config.toml
d_model = 448
n_kv_head = 1
vocab_size = 27398
positions = "learned"
bias = "all"
tie_embeddings = true
init_std_up = 0.0187
init_std_down = 0.0187
optimizer = "muon"
lr = 0.00591
batch_tokens = [65536, 131072, 196608]
seq_len = 1024
MLP neurons of a small language model. Each row is named by its layer, matrix (down: output weights) and neuron, and shows model dimensions 330-425. Each number is 500 + 25 x the weight over its row's rms, rounded and kept within 0 to 999. Numbers have three digits each.
A block is one neuron, or neurons of one layer that tend to fire together. After each block is what it responds to, as a language model described it from the Wikipedia text at the highest values.

L4.down33:529493471472525561499476426524457490524505538479537507458510543474491504519467537485502460534465491475511523504495503525541591503502528488511500536540490508475531458476497537499501496516545524470474505466500518538508487481502494556513490488512524505481508507496508505549493479497488487524
L4.down220:463474478486515483492512440493510510495491532515526513483475481534524483472552501491470536469489493475458507476484487420468543484482479452481493484542529490474480519461531523500510481538505502506457499464468496517526483471491456494474503490538477572509508476569516471555512512458519512480
L4.down249:479526565511578509490476513509537544535490536453523510488484528529557487513466574520487463479467497503529475522523511505493517517475497459484513459493525505494474488518533467527528486554527472496506536473546486519509482448494474496498477484496483511480533474478506527509486500499511518537
L4.down283:535493515508476499498530489473489477492494522492481481493473520498513496497453502498518526504526484515500513448539474475503519465527471513509532513516533514478507479493518517502488515525482487490550490435540535507478529496432473532518463476552510489507528523508484494529502542485430529540
L4.down294:449483511514433506493525460475466467480501495481477490518465533471534522500465560525457461519464486499503509486512470538523545470528513479507463547509536523506472460486508481491502527496488474532428503496494494492461496488515504504484489501490471485485461547464472490506488495477516460514
L4.down390:459539501478525462467442527447507490510502485497543499509497507524504501507493467569472499524499511445511511470558509506510512535527475499508522506487491506469510490501515481509507465487499553509511488465540496496470484497471496524498519503492513569502497495498471458491452528508486453479
L4.down568:496516505496460524464522483487518548501500538487520492498474497515532499516506437526519506523519523479486496497531530464495472501477458486567503486524533477481495495466491523535510499503497537478516516520541486482509512463481485513487548482489512473486521452512522484487494564458483428510
L4.down867:514533545474486471498490500547500539505506517487509477490490549508487504527447532554507496505474514521464487510480478507511513493470484493469517501504517518488495489523483440465513501485502514512507500488507451514502469502502544509501501529457522473452477518456527536502471475511525516505
L4.down942:469495543483499504480484520507504479543477486507473495464471499488539476459489593546501482526466477496507536501496528506525458494472491509501498511485489531557476529527513514504483503493518513514510499498468508511496536498501479521515448452468493474498488480473532492501482504540447523470
L4.down1019:472512527504507508488510500508511445525492518489553503527533509537467498516533504475494533544479510478487507490533488490507575495522508477502474464496539491506521469480537483508461515530558528530482495551526495514489491504473476499507508536525474526497486492499512488510533510478490521483
L4.down1197:498497497488516474509500478520511488516463434533472545480472526520513477506484517522542491541490474491490491505510489457503464480531513488521531503525506486516493443513533482493525512521493464523510506498506490494479531436478513531504504527536503558459530482509444491515510510486525494488
L4.down1324:483496510486456497506523497479493512517491502512545527519486502522441528503526499517506494466481510483531557501533488461471471524478483477539531544485493512480490479519541437544515498532556484485520497536484541493496523489495491505526519498515534477509498492453519485515445471485476466506
L4.down1599:443499537500488503463500510513511507496509490492528490460460495522492490562478512457496553478476498532513469519505452458487477518542490498491532462537525447521522497469578521521493500467508493540460494441483489519504479512491502510487532493511497550570523490513501516492498547457510472506
L4.down1603:486524544495467478490468478497492506493501557498513479485530507505517501471451560508559490493473455466508575494454528490503476494491511478518510510517503508510496558526477547504484495491460483473491508428541570526470480504501507518517457478525494506493493490488524490507466515513492526533
L4.down1742:499508458516511488521495470470505478449494512529532462453463462523483529492535522484522517512525525493495473512495497474493497485480528489468471565518500492472503471506526475513546508513522488474467481509528510493483519501496474517481582475502498529526492525478498530493490504479521502494
L4.down1748:504507492505499499492493524504509486489464506486499489477485486535477511476505482488472511500471488501523545480530473493489499506570491504505525481467526506497500503507509444547479516507564419487524508485507535479460512513457503562492543525493499492528511487471497493473518520452547493505
Responds to: Digits, spaces and pipe separators in statistics tables, firing on mid-row columns such as player stats, league standings and vote counts (e.g., | 4 |, 43, 7–5).

L6.down1069:503511501518544499498442484517496518510504497516449514495512511446501521510515447474534524507482524536523500542502480500487503471510551514497468526467468505498515464545520512531524542466468519499542500535546496454500475532528495518522481471508510492519483466509503524512438505523472481461
Responds to: Pipe separators and digits in numeric sports statistics tables, such as 0 | 2 or .456, plus weaker mid-word pieces of place and person names (Hou-ma, Urs-ula).

L7.down424:525527440486543482512534504513506488561520525508519504511544491470466438572517472504475467500486504508472479490487513508472510494469496469488476509498472521478505459531520448519506472534489520495529491530480530498513518499532508465481521549489478505466494478496469507511571520512538535498
L7.down617:475465535528505486507458485496467503459503516524500522504552484520508456492477494534480479538506503462460526486441480506465491520472500491508499462488439466492524534542511418490499497529495463494477491473507511495457496526477515496508500524488471499508516499513507521489469470491498528511
L7.down1177:512503492496479525440508486517487516475497535505472510478473495537501499517464513474497536454502498503459482477500508452462537474516507505512475507513478519498506520535530477510465493556544521467539491469523520518501525490523483516527505474489527488474507493492517540492538488455474513510
L7.down1297:476548499550526431503506472533449452492478502480532490483480526503572556501517488474474515489471491511506528501530491530467520483487486451510499501488536456498463470538500453488476467526532525489504487470464511488536487525513474528557484477492480478500517541496535517521471483455492472509
Responds to: Single digits, mostly 0 or 1, inside pipe-separated sports statistics tables and score lists, such as "| 0 |", "0.76%", "0–1".

L7.down242:519513452474525518481477514511451491486449514473497542509452527507477478464482503469515501513448509494486521484483510465481464505525489545483492526539507495479463518496518519479515505535509530536517546481503509506544519537495475517506501473501533563508521497534541476509485440509479463498
L7.down820:503532502499500474479508481501471519482511488504468532510467547483544514491472558508507522503489498549529561524536515530505491461463508521479507442540471506493510488482466530435507493497508492496454464476524519480492471483534523464512499507515469521527496484503489482510463529497456519510
L7.down1366:419500521519501452501491502517527503502485512516482482516518538462458472483483554464486506482489505545504528491504467490489483485451472525470473540522479478540519503527482530483536507486535479514476463570488496460536534485475492489545502467513506545527514482501491498479525499456461525503
L7.down1562:534511502474519445521449507488435460505550478519470489519497485500531496528489497518489525481523510480503496494495522485459466535468500520469526517486486474510498491477497470516478531512521511493517497517531483499465505530521510541516541472469439501455465508499504476485473491511469531501
Responds to: Unit abbreviations right after a number in measurements and infobox data, such as m, km, mi, kg and ft, with weaker scattered hits on ISBN hyphens, abbreviation periods and word pieces.

L7.down493:528468537497523456492484498469534495508470474492510499483507518509495518510517476547516521500502493488468488541454482485510457486524523476515458507478515490513464515530488507517567500580503475449514493523484497487503475520545535523510468482486512520470510520509496538492504475498509500502
L7.down878:476531521534496489527513509469497488496479503511473508453485528513537565509496481493513521521556494515497503484544469513474480545504501461486458476498553476521495470494460520503506472463492517505447518507465545499479531489504485553520492495447504477497510515467487517486502498524449539535
L7.down1278:530500524470539515476471490532508463503510537523526486543493486512453497480490501497531504479457506528473538532466479503516509509542512481522471504520492472544472512449454502540500465508524517523474522531477467460480455490490463513499526523507503513465500505486483446525504490499494526509
L7.down1342:495478451475533500529475479450526491457495505478557512512499466500466477492471477527483488494513478482489479472527490529490516521464493505496485528500527535476514543490459465530519515509486490512493495525505470474498516518484543529496522521502488514475505501515515468484494515474513523490
Responds to: Single digits inside numbers, strongest on the leading 1 of "100%" in election "Total votes" rows, also in distances, scores and stats tables (9 km, 0–0, 1500 m).

L7.down1288:526527499486599484469505550507500522501484528469484501508516548486505493507504496504525470496482493538481478474474468504489457491551481513516526462524550469495509489502520504485490484528549481514446481522504486470514520527485471496524522489494513487526503538497497507513486517505510514456
L7.down1544:512495511510563519492506512516513521476503504535469436527503538508536496497530480518495480474538534519510501461539485518481547470546510487496512482481523451520555479526515510538505503539523491465477511478515498517478495482523471484507579503505451494504504489496507525491468478503465532496
L7.down1653:522499494499522507441537484515486536476503506451476487487470539509448517483501510535484486491506503544547485480474500469502509491542494506522521498521496483497530486511511546488536504492488442487493484488505519504486524511525482504496479519511488463473470521517510517515480507526490496513
L7.down1686:454488461461578486486472459498515508498514531524503479554519555512489440555529523462484538503473487512480494489487509495514562467519520508536518524489475493552525494496514506534486504486483521488522498472517506500519494509499492494503505474553496495517505492524501538503549492506453485553
Responds to: The space opening a numeric cell in pipe-delimited tables (vote shares, sports stats, codes), e.g. "| 0.16%", "| 0"; also first surname pieces in name lists.

L7.down266:511497519517517511494463464503534482530459468459492505473501511491455489427460467495503497527529488477486497526442480483510463498498445480546544514509510462501544539463482478517504465509507475469471506519452516493527459453443481552512491514478482464453462516494491511538471486494518464517
L7.down549:516458508464524488502525474519505517523487501495536479500499480453448501511478477541497518497538478457509505469487487488493456487507532499588528475475467493520555494497479498476542502487511500507524474511490491498506512510505504445517470550492493468481549500511484510520470508516473523534
L7.down792:500512483544552503523514515480520498533484501499546466492506532482418478495462438559496479536506487513502494527513469496512490464511504491511509474482574507530498481458503479520518456529466497503533499530511496513507508478532516523567495471455475504497485532462506497514517489472522492520
L7.down1662:508479505520513462542506508521518499510505495485497496500528459443492457466491450530502533529476512467486448529472511509492479518480523527510490496476538491525504510492514492529535490544522496502514514513496447496498478445518481455537550526525484523482533516497454524507490511496492465500
Responds to: Quantifiers, numbers and adjectives inside a noun phrase before a plural head noun, e.g. "three sharp turns", "several roles", "16 smaller ones".

L4.down289:480524543491504493481488497525479465502531504497489470500532488476473530481483448512529546530567538535507540523487472538455509465485502499535538471496439489478526485463524509515491497479503444506507501503490542489511547491487541511498464499508487502489482497507527523470470457473450470535
L4.down366:509508527524571486493478438509521519473493474524520467496488503501494513570516497528498520490454494498508482544451505485525514506533505480524457486499515422447520501538497491502492499452547471509555541529499450455483538522472526494507505507490498472550439479524543495522518469506509522506
L4.down389:507474499534506478489520513498506508473492484509477505492531521526459520552468497539526561481497489522509490478500483469526517467521483467494501523497486509485509539511510505498518483507505532471505470507496532536514463480484494553529501491512478485457506508447489518483456508541535541507
L4.down392:499492531460483521481487496516452503514485494496478498517476513501489454491477507515523479492473488496488481472515480545551506504486523498502503481497496463507479514510490475462515488507514486470461475487469505489481537520454506510466545500499529508512510495525504497502542470511502496534
L4.down445:510484531477490514571531497499508509502513503488489493505463490517491522489478500527504514509458476515472511473507491473521470515478491467489499500521540504484496464500503474467489495512491507464465497488494498514511476481472460486510478504492487506529496519527485474521490494481559539518
L4.down543:525419495513501504542509533473493531496496490498521514476492529525506485513504525521546503487494485463455510490518503529538514548500493515510478531529489463471494502462483477450468461524436451476481515521537457471504462470500528505477455463521485480483539504518464495517528532497517468496
L4.down751:500517490466527513462488496516483495463479525495494485451524588509484495520531517518499550527523473518533513525554487508472495501499514541506493485487507434460490451489504490518510492499529466478477498547499474498474517532474496503535480540519535475480506493485528537523553513513501520478
L4.down752:497470526512494454492527473558459502501537464518485530464443459485540498483518496469497476507501461482466476474465472509501438512518478557522525505490521499502537454482496473514509480505514463466460520513479452488493483460483534491529477499519527454517514509503462483481485529474486465497
L4.down795:466479503432502490466510484520497505501500466489499500492489532485500508523508482536503520479487524529520494503538501481550448487516497491510466494533504505532468470521513498509485544454566531501441483511470493510513487552501522487513521491491489476499526478492503458519493499520506527481
L4.down1296:489498511476511535525495458534516524507484483512479496459513492480516488515490523524503484526515471446493495492501493479507463497543462510508506499497502472486531481491524454440512501538510484550476508512504506533476526504511512485488491511510496464505513490455519504458510475534502483541
L4.down1321:508474487433527502494470514549502498462463499548458487469472495498532555486454516541470503516488554535510517516491535492459474505488522462525493501513489501511525506548505490462496525495515521530550473479504530476523459493452510484525480553511500520483494494522519506570506479479501438495
L4.down1470:534513501529481430508542497481482488465481528459436514472528472539506504505502542550481510446482498467500477499498499503495539523514500473515524525495477546510510441494542493525505472507491534486500520484489504540513481484499518518481506476532484483473481492519481511505483512494515513510
L4.down1475:453509524461505464495495491476479503467501520557486484517500495521503543512519483465502484490504496517481463492530476500509445493494504525515480510518460475512481502502502463529472469511502492491432448506509538496468496509531506504466507500528491520515548472508437508484524516510503469496
L4.down1570:495472513499529477480490506484487512519506512555479508494511501512477521512520508466501459527510518497480460501500479522545478521482489521522506501494460488497530509491517467535472444538524480532461507493465482494487525512500485539521479485506504497529494520497459460538492501477513466427
L4.down1666:495483527521543507502551491502513508510526474500493515451479519510474530505494488521502499500497464489442553478497512500503524480514489496486507458533491505526495499430500533467461522501534486496484515525483477474508498535481507487529495517555503493501484494495476480532451507446473481504
L4.down1678:484507479507490509487545468549514496510495492529489533480508540493489487518535516514520491481525493487527499493488488507516503541501500516509526472472453493490554470445520492529488469492530484519494485501499474503486482532486490517515510498453511479507538522505518481484498500498469503482
Responds to: Final parts of fixed codes and set phrases: ISBN check digits, ISO code hyphens, All-America hyphens, "Doctor of Letters", "Ph.D. in", "7.5/10", closing currency parentheses.

L6.down1288:486486488498537466533524482510526504530508485463526488502532527471445492492469447561527545504516497494494478535490501470515480509497526481527541470477519499549528500513517495515504478503462544495511468540526493500468488523517497485517492478490476520517550500512453470494496477517539508516
Responds to: Words inside phrases like one of the most / one of the first / three … where a plural noun is coming, e.g. important, first, chief(doms), co-found(ers).

L6.down513:483539558449490490494473539552501500492485499506487454508502477552530455486470497517524560490518476505517528524518483526471514504515542502519445517527507498491513503514532545518543500507476484567478451471558484518523482516501491485523475481485491537480520498487523461466503469474526503459
Responds to: Decimal points, thousands commas, time colons, and table bars placed just before the digits in tables and statistics (61.64, 6,507, 6:00); weaker on possessive 's and mid-word pieces.

L6.down793:449501493507533497476515480543471496501498497481448492526475475472472521469509516514517505522502486501511537537492556482491483515508496467535515500484481504484489485518493520434521502474533459487503497532528510448505486504484467533505519445478482479495511494506479492520501499464478515520
Responds to: Function words and modifiers just before a date or time span, such as the, early, until, during, to, the dash between years.

L6.down288:496471515485527491493478485497478506454509440531440543515507479504467487492438562477527498513480505512482541518456532500502469484524527483536467492500516491491500484520490469486536481501491504488491522544487473458489499484507478491545500503529487456512486535544525492539503509544568503494
Responds to: Tokens just before a year, field, or completion of a degree phrase in biography education lines (graduating in, diploma in, M.D.), plus digits inside years and scores.

L4.down16:543481502531502538536524487517563464570524492500515541499552528461480475476516449541528533504523507533484483553473542497474496550509478469517547442463522472490514471513496474511523471504471524481470508536517466517489501534504500503509542522478492476488536470513515507524519489514516481526
L4.down56:519472489518469509530547523499525507465471477519495510534474505483511505525485486529481509499480548501476443488482537506491490526530520484486471504486466491522500481488538484458484509536492498488468483482515507488509560480488527548492477480513504495529511487489460532553452494511514461527
L4.down123:507470522462513494519465519519439472461482546509487521498452481496476508536511477502455499464495494540472483478471521487512495500560449485515505502481480459509507495501564519518504495510514493548514514541462531479466478476482479513529522482499540505532461493470474515497467545517532473469
L4.down277:462488485516481503513510506489508503474511514489519463498507480499517504507489468501508472563512501546472494512533495517488532498512503518462494537495506516504513516485519542482532498467495503542465464496470494444473468503487487487504502479535539473523498506463445490533512496516491476462
L4.down505:507506479472474436576466500489502470501495457518534487525499498436541528506502456452494506491496496495505533517484531463514490436524475502565501538521507475479513493527456495463431490489495511508542524534496508497508496538511508450515511507516555520499491464500486471535516512469502463493
L4.down612:460477516475474457501475549516479505489498524531467484472511508527515495463503484515509528515454471488525467461495501474472478524511472526478483510528541545454517475481548526478480515506485514519503471501517494526499478510499496454483492510532490450474476531507511475531518500530513484495
L4.down694:479510513508503463475499497502485486504507503503465515501524469530558516513495466487467517512553503492496542493542481520530506523499518490479514524497519483499551462501493460528501531538532482507507453471501485522523520467480532536498498473505521503494504477450455569536477511505472490478
L4.down1138:483490540485502515460524491535493515506490519505555559484489489514468517493500503503544515487517488469518529498502492487478531470539534485512490498536490495532529443511487482507457527496482475493472501539486520456431516499523507515522496577528477466488508567473502535502517473480516513516
L4.down1272:502454467498510476492448513514466513530524453495510486511519480505473512512466499493487506496468481526506482514497505514535465484517486495504514412525491501500485526472498458471503499507519491512505506523509489535496531473533500490501493509481550539501556525497481508526485482498525443513
L4.down1378:455523521514498447484491545523487510477476516485502497463488538528510532486489543501493504485500503520483514526539512495505463475460504539495487482476508518521455514477469514520502535470505505492477567531436516496486505514477514499497532440521476475489493477484528512506483517505493534543
L4.down1437:503513523512533460482508519515496471492516491495495521509526475507475541512460446485523490505500523495491506500474516473506462501487470530521534520542450537500513517498521495516502477474537517490514501475449500480478470517519498474499507483545490500443473490474536501546481490528546475513
L4.down1467:462450436496514475489485487510494552478537491481498474505542497514491481469498486502491493526474505492496488468459475471535511506461486485502500517443490491495539541483485477505510529482497507462487534487425512545462491517496445523474505532501482513499471498480513481516457469531510493463
L4.down1563:462526498480465565518491476477527471507458507501514476520480510463510494519508509457485520495475475501464491479483474499518492451489527480499497482535488506520544551469478552513483475525505495492515529484484486520500439472469502471517473460465477547509517490478502487512504511485477518495
L4.down1564:481501446471512484562488493523487485475471511523504502504502490532488512498520502530494470477481497525514449475459482464503475478467492507506481491508509514490484481512436510441459491452511474483541511498470452508515497494523495534543482543461542489524490475505533522500496487496476437534
L4.down1635:470522506504525548476511499496517473492517496522482516561526455485442517470471512459472494506576485479496504520493493518519507489500491488497516496497515489533493499495468534508487478528508497545545537554487540547496495495485488514500526518524507493505534503530521508482520489504519487459
L4.down1755:520516532475504497507525502470497473466473513544507506485526545472535556472472502523530499513492477475482499506524465492517482502536517510500502476505541523495473493486499477510493461511514502496532495512466513498485495543474505496488488475498539483556518500512453493507474489523511519499
Responds to: Fires on words that follow superlative or ranking phrases, such as most notable, among the, and one of the first, and on pipe separators in table header rows.

L4.down41:516498441513508454498499486489485495462507497533507535485522505476490515485500524519503526474483507453487491536561458493505517512507489475528479559495532494509521510498482482523470545544484466522516514520538527496530508521547468478463467498467528518513509491515514494475502515491552505512
L4.down57:495537511479528483479451459491497517502487465471479502515482461487490546471508499480508516547508498506509529532480490474487505502466483510507498488463473483503485499505514520518486510512507551490503456478495465471510487513488531525532530513514491485486460527506479459544492479485494542531
L4.down357:459527482507498484486507472508437503472510527532480493501498477534516496529503505501518504521517501479480532492548477502548485497455517478540511505497509538453499495500482506454532520510533461450494511547477454467508473531501456527496508451504493494520483515506504474471486504516500501515
L4.down417:486485510495536523537497503464467500517453492502501497489510525482513495498479511562517491469547464497520521523484561538451480515479476474514497464561499535524513514470521501500512506497546485497433521496496463523482473520470511477538519519476485486482485489505489468492492529492512505519
L4.down462:524516480486500466524500468471453489527505522550499460473504501535512509560554439533498475499515447517464498461515501470503479528494525505531504481517480474461501552464542494481462508468549489468510490538440485480520477475498465521501496466468503483488548478488486491532478481510527464545
L4.down494:451485532521509507474460487525466487518495478504469453552512517462439513508503561507521531497508457487493509508511523472530483476519493503498507503460485476490493474511505512475499488484511509482453487459527475493455511498457472559509484489463522461514496403557535535465499509443482506495
L4.down582:506550503516541471530490458536535550515510532534550463486475482456508551510510465493523463521523536560492492474471474526505537431502516539524475499468491501495491480510525511519503500526489473492525487503492479468558452451553494481532498524477533489545514501508475480495494495458492497504
L4.down637:495477477504498504503477497485503502511478469482523502488476497484535482490495532484488491515484479489488487506509521523567488484496538467463448509496528479524517468473500505478450481502516461545471469463501477516504520529483480509482561480519525523530503486468476499485515508530513515485
L4.down727:501536502497517503461485474502473514501492504486534493525500479517468510519496537514484507508453474485497585523450522505500499489514520505506491444512503550505456499493498519501478506459513478532461488478552514500518483478499485476539496484523495487538448537481543480447509492499510503518
L4.down1071:475462461503540520488499481490515510495479518507473435487495500468470477544495530543481481481547482463504518511549470504531501493499494487449527515528507508483467488485500525456490507492533481495490485526464506507495538527475471514511517495473484489514467511503512500462477485469493491533
L4.down1150:540535480541491475500484484494468501491497461536509494500479493500515516535504485500536510478509475495464497413482459552542526479500605486479524510494522497504482474487454493500545486539543542526513501532481510475467513524528528498506507487532518519438479438542493507549478485545475499492
L4.down1185:493471531474521484474463473475509479508464542491529546505508516493504507487502461509521525522490474494532494490511539460511514524487451529485512504515502480510519458512485516500514552485529513499499521459508501457531510495516470490544501457537516443516488480486463487499486533491464513470
L4.down1409:482524526508555490544488507505539481487524522463449492529476465500498499502524504478490525522485505518500510469481506518523493481504483500548528505501495469504495519471483501501464518467519490526517536483498504484507518534497537484489532522500492547534518522515494534433524500505526440509
L4.down1552:501509546494537533498537506513469508529490486531502468541509498507523501494490503499473561521524495524475523477508537512490521566535491501463516456510482527541535527519518494473499501476489494522478455521524512556477518458501520482482498489455505504510516491506489514522537523477495531547
L4.down1674:490517499467530511506554499518453500496534521513524469480471472522494472500484464505499535495498508506541507501498499484541538466482512501538503516493438492509480523486468507525515487529482513547514489522553558496447487521478468529492492485481530488522490503487515504501572472486508451497
L4.down1680:510484481507454504490500496491499537490504517442486487500533490541421470545516465481509531533521487504507457505514510484526511543544488506524532490503534552493530453493499447485489476465514479576510465493516477486520479507495528546538513530525501486479493493487513502476491512456500517506
Responds to: Year tokens, chiefly the space or digit pieces after "to", "since", "in", "between", as in from 1981 to 1984 or mid-1950s, plus month names in dates and country/state names after a comma.

L4.down10:476505511476557512531463502478443514519496502499456466503508524516489480485504472533507485468506516465493476484479454500494499498520516514444526495476461479513519501516540511450443490488557480511536507479451503472494475532480547487478519491534537576503455475490500522498475507477512496474
L4.down58:510483453484487520480578485470485501496500547514489520536539536541509496510482480519490496529485459518529491507503479513473521477518466507482501502482480503540498552519497503496543522490516490514498517464514440496507451480462480504499520517520500533489482552498547503537487490527499445527
L4.down304:480475493471491506477474483509465528514490515465546440506498483517515528499524470517491551489477467525526493516451540491463511468475475503484471488494502487495481521506471498492496481509456487465479531497558486500514523525507460501489504519527491530479547515487491494494547464541490465486
L4.down343:519467518532551510477489521479491500503470445475545497518490483504500511515500508522501479493511508509511490442503504490518446507532514507435520503508498488500504518524512492531523486528492488539507518506454502525511482495497564527484507481517481522485508498477469507563496533513528505528
L4.down467:453485500510493471527543488509446490534494466525509457508441513533526484552500527467485486468515507520534562480510484501524537473521479488525576482498465513490503500475505482533484455505487549532493512431499528458513475473523514519481523510499482538525511495494507516476492456502527486513
L4.down627:483519497484530456520510504484458527474522481506500541493505489533510490489486513502466496522488486542492486466522503483514510508497470500488486485545501482508461523536517518523500500492544554500491479508473509475522494446509553495517542472543516528489497531494427525513481522474504509531
L4.down722:502483497533482484533515514495514486507474456491489448477565550532533523521458438473478511436485471482490504483518469491500491463553488519471532550548519493525532504484535469471532503497508495545492526450527521536521491505521484535496509521496509496529445464501489493469467499493536523500
L4.down770:493491484511517477493486506514443526499510495473518483535512491496475523493486513482517484494497498510471516527509481473450456513535482494484489508544488498506504501539492502490502510501544475503544565482520480507421482537517501486486511518506497536470516460473565537529456501508583509486
L4.down944:500511524537456468468515508530495506502457515498492511465491504512529459487536470482489534455477496484518456451507473499471473489466456491523474549493492512503537484505501493519491491464513471512463458490541510496464543505534519489498528472492528481530502530490521519504487485496501492470
L4.down1177:484492490545536502548473479469519519499485513540493518482540484502515455518522495523528472511485512474501455440462490533526486480508515452522486490480534504516472500515528507512486453507507474517505490457478484549551491488483490543467507499467490541491500548501538441490523501527522510482
L4.down1329:482524476513539485481501512493457486501499493515487498500463494478529470481517504522514495489537514515499542516508490517504547488513484549476499560508472506478481522490480533483483494547516469511526441518491505495497509480505513514461521459497503529460519465539481515460467521518510499517
L4.down1410:540516492520505510486487495472520489520493505531491491486503484528485553520461477499502527520508508535465525490488430499568475501510504523478481494514550492494503485517505472534488533504503488504526512512468498466497503510497571488504524463556528508493510541482522491444497507463526521525
L4.down1430:497477495444518480466541494474455541475506479534495484516527467470538482488514494531512459505486471484525456520480500473475480482502480527504465489510512463487555496528580489501528471480469527445459492491484435492500532479455535517519521509512545489491519516452480526500508518520505514522
L4.down1443:532515510473474461497504519493548489508524503504552513492480485515503522540483467517510495494525464562513482492502435515500504494472457466485483504480491488500498490523533496503484532512483489492474480507519477535508480521500496469454528480553503503510532455475487501458493517524525507555
L4.down1535:495512514461456503499490500507494514520506487517530453547538444485547461463522482524463515484531493548515522553506480498506439482492539539507484452552489474519510466510511531538505488478499469503487501450472533485514490528519530504532508504478560513488481458486535563511493482453513562488
L4.down1541:470490464486501506517528519506502521519521476458521513455487512470496485511525468484468504511480474472485530495490514496529549452481483495502535499503523510514475500503491499491521485527512561499464506503513469496504528475464472465490480488553440508503555498516458517527479510533516560471
Responds to: First digits of numeric cells deep in a row of pipe-delimited stats tables, e.g. goals, points or league standings such as | 2 | 0 |, 28, 1755.